config = dict(
    rope_theta=100000.0,
    rope_fraction=1.0,
    init_std_qkv=0.0321,
    beta2=0.99,
    max_grad_norm=2.0,
    batch_tokens=[65536, 131072, 196608],
    doc_mask=True,
)
MLP neurons of a small language model. Each row is named by its layer, matrix (down: output weights) and neuron, and shows model dimensions 373-468. Each number is 128 + 24 x the weight over its row's rms, rounded and kept within 0 to 255. Numbers have three digits each. A neuron's up and down rows have the sign that makes its largest values positive.
A block is one neuron, or neurons of one layer that tend to fire together. After each block is what it responds to, as a language model described it from the Wikipedia text at the highest values.

L2.down722:147165136139105119151168070150166167156157143125118117163147135153113136121148141100112131094146121142129139145132097131169134122154132101097109106118118088140124119085124086114157107119122090095086100104156123103119122126074175167125146129163096123112176105125152149160113128130150106110
L2.down878:141114144147104125160151109113150104113143138104141161142123106120123119111137169114121119076128120120139121133105117097122123141138141122150105101127120083106111111111132115141144162122125110103109115117105132147081080150121176103129169140138119112116119141130158146146115142122125143141
L2.down897:113111122138113128147119132108127142099172129119150143124134099124078174160132128133151165080123128154071133173119106151155108095157172154134069170147107149174084140125145157121157123101119118136133142131128115077123118175104174134148140157125104134088118141147145154117133169117142120143
L2.down934:129110155148150156167156184156141142124125136112157126060106109126130124121118124137108146129132165130095170096163128121163159118118135172124115142138143128141145154138122111112110128106163127110116158089094128129107090126128109113099159155111123124136136087130163218144102159150143098121
Responds to: Comparison and linking words

L4.down321:138178121171146133158148133131109168130146113110128103105121114134144144114165142159153103139123159106084127152113123155087116138155106106138141126116150167098157133110138119143203107105152130114135155131121121109132208071129177085107071095137109137126173107151114139105124137109110128135
L4.down1010:129105082115139113150103133113151125115143144142110055123141136106115150140084124101104124168127116101112156094096165162118103127138115116127116139146160131133153160141128187114170130108076107121104112120122129167115113161147100121098151114157131118112122143143120136163102104136140132141
Responds to: Comma after introductory phrase

L6.down45:163150126130125132135131135163186119145088126121124119115116163132117111153091169142147116119137100066118116108145118147124103147138094119130152131095109122100118100132101108181089160153152118168160167096143150149131077104119135113149144135107137122174136084079199101130154198109129091123
L6.down155:157102133124093104124137088105089105139132122132114117101154160140133104070118124147145160084142130119115123117100142117095106120133117082155107117130146103068122087166142154138128136107154177112168126115146097160139102124173123115130209115137103156095121158165100102138124173133108140127
L6.down280:171100147169121082145096133094115107143112127144125129117134085108122138111116149154123133098123125116165109098143138140113115159184154162129168142115092158096107121086163117106128138102130141151092158125147164130129097154111123150082173120128115132090135181111170097103125177120099076144
L6.down300:147097112133147154142141121112092062108116086137108160139126182089103128158181165123114067098070120155170124119083100164143131179132128127091132091071095119116115131149155136149143135126138085112134107127100109102135110118161172094098126124124094095108102127125198092116143078116135183134
L6.down950:136131146118112134200098063098106107121128137154068125140143147105135095122128131162136178133147094104157149134114159140117126143124094147127130121110137104139124121147144123151098168090117111114116083151115116127105104120116111139133159126144104151150164184088123131102130130139096120126
L6.down1047:134149144143104140150102130161147115050143114088104114072145116132093136155104135135119120174149148103122184133144112118093101087098134076138122128118144114130112141138115176116150119192148152152163161119139146138143126132144103114137138098119142155096116118127160127165108151127100130129
L6.down1170:133116141134145167148140153131121165127117105128081129117118092101137124129131123155116117126103169105144109154137192117078128129104095118124103071140111065099139158096123099166067169115096103109146106148125138132152139137134127105113088109130135164138175166131136130094182131121109139103
L6.down1183:109103084147122132144132118090113099134127138124110133136125133101149134134145155118153095127082130141170104126114144136118141094140147156131140120118171146127171133168091104141100120108124080124117107106102125105158134118127133091118189128130100139152094138153136127164138111129129118141
Responds to: Word-internal continuation pieces

L6.down323:140152149157096129099122080104131135175171091108132112108085131112131116100116119175144151114154123143104125172194095088101110125186172165128108179136122100119124129126157096149160132112095105141141131123091141113104136079131140129142164116109144091149143121116144160102149112137103125143
L6.down411:144126126128105143099155151145172144114126134121141119133139130113153120142119115124146123112119113161139156095127142150069185134110127091117177124110117118128130142125103133134093114093079124092109148123129143130098133170116090160147124162136152176125104091163129121110147145135114094180
L6.down525:098110112120147119116119096138139159138118138084128146135127114093128083079133114123135141118170144139109124154120125144109111126106065128152084120128170132199142116139132111100114151129134133113175137143135102104140110155115128136144127142130111142136123133094100108126145108149124128084
L6.down620:149141139134102117062156112149162109113116110194140046157110102109117125157145114155151157139107109074072134104134170130133098123169127175153120164149144126129103130112124100138102119134117102106160106136149105142099105177126114131113136119149122148137124116140130140117120117104147114187
L6.down682:118149172124122125078124087105149167124123116108166128130138135091114085124122065103126166140109137142063148136165153089177119104111136120129125124135131131098130134123129126172131137133127105137086136140105110098137143097166160142110183167166196118129140088113093127158140106166059145118
L6.down956:166140137120110166110140102120142134080095080154147095089144100140129118145176119122113161089095158149092137124111138136132135162125145141097102068148130162119146117173153142132084141126161126108119117160111147131082124120120091149105118080129149102152142106133104071124090122170171077135
L6.down977:098161104166145142215138111146128127116123129130148120153154111183110144145152112150134151096108152123066118091121111082142110121114118128105130122135144164146109140093117129131149115115114159060123117131109118147123116135164111128137147085176128104144178134142155157118130128141138127130
L6.down1194:139120120143126135070110120109177154151108154114141132135110145141111149113101123108125133122164129137095131094140144119122129102119128132133128120147140175127082130137145100138111102127161119105143144141134156097116106143119172163110124128165154144117157130127133128122125177157138132187
Responds to: Clause-opening comma

L2.down47:106129110083084121102128091098086151124102120131128078106125127144084102121130093099128123148078123107095129123145170140132098119059132119122154138110152137133132103132085154130104129105163131111113128140117104140091110177099153120123122139133101091147142090113139092111121028124117115100
L2.down329:119147137124142147165087143144099108170193118104128140100160132161145075192117152150138116117127109162091131125110128112096096146138123110114140149121149131111131131107155135126158128121101161095144119128151147100092125110160152151118152124142093118149089146124098156117103108161117151120
L2.down668:114140136088137105088096138115164129138096156140140147125105144105129136146149145131141142128090094142105103123148097137109093136131120088136123127142122105070099125096153147129135099127160102144107168118142113095136126088167163152158129118153093144154143098107167113139153131125117114062
L2.down1312:155120118107166178149120101118131134117109131124131138105114113088107134090138164099120144139150138082088122128161188087111095130138150144098110106160112097136177105121106122121106135151159126104085129144161124134123121140085133156147143145106146127135155143132132119109123148141186120113
Responds to: Descriptive predicates about places

L4.down721:110165110111102131166121113109176136138124106124141126125092160154132117124132120109116121064132100090093110126168147134145156130114155138130119121148136125158084118145130121099117156151142142112127136153151093178163145112112138159124176133141105134146108141136141153100081128150099130095
L4.down1295:149114135118099136111147103102144156125145159135158087153121124124134135151137088143132093107179090123140113108153139100153134172100160145121123125152141135148113081112087157118074143085148121103123101110124118144139102119188165089123129130118120176153108126085164147189124175094130180149
Responds to: Coordinating conjunction "and"

L4.down652:188153106117150150160124142117113118137092158108112098122129085153150123119131145124168084138115119114187140158129175168114117141092133132141119082132115158137139113125146122130095129133110145129105129111165165129099123091101137130176086115154178160120117101136138137111155095157117158125
L4.down1220:141140110128095135103134110146130117145135128158152115128104136123174122134118132080141122136146107117157126109114119107142098139101128126136117125124139113179142136140154100121141121139102087123101129127123123129086141108128100118134128080100185144115163124146181141142112162097086123126
Responds to: Interrupting punctuation after connectives

L6.down96:134132135157137125120132128156127149124109136148151153096119160143164142128163107150095180098155138135135131124116166124132097134127099134139115113159121121144129112128132135106147158118142129143148156092122147119121117125109150123145127098196140148193138152113124124106091150131116122095
L6.down206:112144131146087137185084127106132149155134100145143114100131103200119119112108129122137127134127150140114120100134134114140085157142144110139163144131124101094109150094113123125122230081144165142090126130125133108137143152143106104111131132131098138169136147144105129095079133146134133079
L6.down318:124105141120105141131137150125128124139121118145146146134135121110098146145110151072162131139106099150103094118078191155150131073130127118161119141099118134143135118124150117141115115109138124124113097137153128128142126125128182153160145163126166158116136123140123144180134062092143137111
L6.down666:152157135105140128197149157121122139147095146108120142079189153116109124129110108152138112117131148135125114160062174116083137082125114099103094132118135097113112092101154111178128123108133168137109144126098090133165092148112158122145135183135129114158168145118106141158132115166119136080
L6.down699:124132146146110071119142101142081123159169159131149129151110108135110127150093133104158096170131155110108115175111152129133187103124180091083087115150119141162118140136189142137108144090107135087139099109085181122144134110128131162145163100161100099157131141113119096106122138166111102146
L6.down794:182137132151141113145127142131165117147160125109110115158134138153149126090136157122098149102127143147098110110133102132129116175126115171165132190128121117139132088100115113142109097138101109107109143103117153099137096129110167135118156163130085123181155091116106106141116148159161110119
L6.down853:135131127122139160132142156119154133174145145156130136142147135111133130124141103129109129077148101162107109133149134100113102121131167071190128163144150150157127115164108137156086129112111157088119118113122127159142084180139105109129085149134148130154164139142144133106142151137115145121
L6.down1300:150155114112134075139131099149123120106111098110101164108100117123136136123100101158152125129175114083153134122119132107125142140128170100153146104105048150107166097146129121144106128138104135145096165106083164126115151112123056090100141129163084094139094154080132083097125100151126139130
Responds to: Occupation list conjunctions

L2.down58:151118137103112094100165113103123114143142145129099129116123142157115100111140110119110134135128143112105124142113103130137147144116142139121146145123129105143143114152140088111138101115137116124109118082096091165121141132166143085125127102092083116114128105090098117200137139135170142137
L2.down619:144157117130151128154115127121141162117138161150125083152146131153095132139119159116127102128167162144088138112139165160092149068117160109177138160166085125163140143088074130089134118129134146105119110106122168131173138115134126131120102088173175139068136104128077127122104097134137152138
L2.down660:156134160118168123090132112113144120168098125097120101153134108137120160101094124110141137149145157101135127151174122158061152141126146146109123139163117086153124171083133110172161119101137130111132107106162144124128143079131125146097112090131171173126093095119120144108135123181141145147
L2.down1030:112093101123147105093156127157156108127126137138129143114115112123134101093134143163134112139145139137122119145125128162130126147100083170124158173130126066119152169120120147122126100122113156109149116121100126138084162124139125112146117123161131143101095125161135129105148123152125125136
Responds to: Conjunction "that"

L2.down123:126103130142114095102179139110133179104104147149122186157138077112107114095159130079149120088093151138164083082121129160144147133140149121117135109184119152139099121138126125137124111101152120124133118124126161130155125109147164115107160132126123124124125152129141113154159148123130146122
L2.down285:129120147118138129089125122121167133112118091155091175124150120116128141096097166111158127142158173141156130124119140109150136116141139135128067128134093140159110113128127179138142148119105114103098113162088169108107127150095115107145124161084123119122118114130112109150164122103118136168
L2.down376:130105118122157081126155160100159151104142142144129180155124114141126138123126147174142116100117124136106100145114109106125124137121120144120120098186123143126136159134160116118154185111107178187093120160120134098126131138083126103091130153137106140129113156081138170134144139127130108104
L2.down916:137148123138103121109122140085163160086151119116143220107154105120122098127140148099125164138068163161169171116107108132133171156125134127096114140121180162124123114154090134177146122156187111136098136134155168087124150103132121163119131171136131124122145126089122115085131161115130105143
Responds to: Vowel-final mid-word pieces

L6.down48:126136078129143129158138100109127123103094128108129164160160110148119095107116136088111146113135133080096139170149175076146114148090135121146113130152100098119087090143142187117142102144109193154108114134149138159092121151109098138140118128124116154102111111136114116122138127110142115117
L6.down62:186144135122127136136086132111093137131129126119074129151120143118159142143101163118155094117147140124119113153098152116076091084175143107108079141111125120145168145116176143142093159116123116092132140110115128132121132134152156137174163121117098163132106153140095152138137093122102161118
L6.down402:148139131101145134133124153136076116129106111165121131136117113115097134153129118163155150117071096117123169164118157140160151117124100146109132102156077092124142091142073108144144088115085168133108140149133111116122116149137139119109151117147107139097157113139134126154121109111110108117
L6.down417:140154105093133129147173096115104138094112148115087126083128185105148146105143128120140119160160094143141156098117111113098117110153186134116161134161138100116132132167125170118118117131060108072081094101131136129141131153168167141126139130119125142163152183112095126125121092062144116115
L6.down454:150169146101117151135107068122180150129126123134115088167135138098134151115125170125146122091122107135086128130105088126123144130087151168088123178129118121183112096107093143064125135132142113109129091129110117116124128132132126120151123129101135125141127134098146154164121075130142140142
L6.down1091:168146118123136147084151147133125140133128124158138084129100115111148100139108161117101131098153126109161107153170131138111156123128143120135084129096170117141108136137087135105151085108122106112144116151145170114123138165117086112143143155099092125149107127131124177122110078127153136183
L6.down1158:102147120076127162120144108128162163106124104097079162166131102115150137127118108076110136120165155117096148157136138171139141164136121100160115093109148180168148141102151106105139127098198167150140160153125159144124126135101107080129126132135151123117112142156179112119149164133137115149
L6.down1257:138108112116093157119166138140095152143141140146142105112121132114132088120149143109126110137110132107123087106131152117113166148146107138122161119132126135169135115137140111113130117161099093151167135142132150167127126160117104153193100140120129130124091120122112133118103082112133118157
Responds to: Descriptive predicate after subject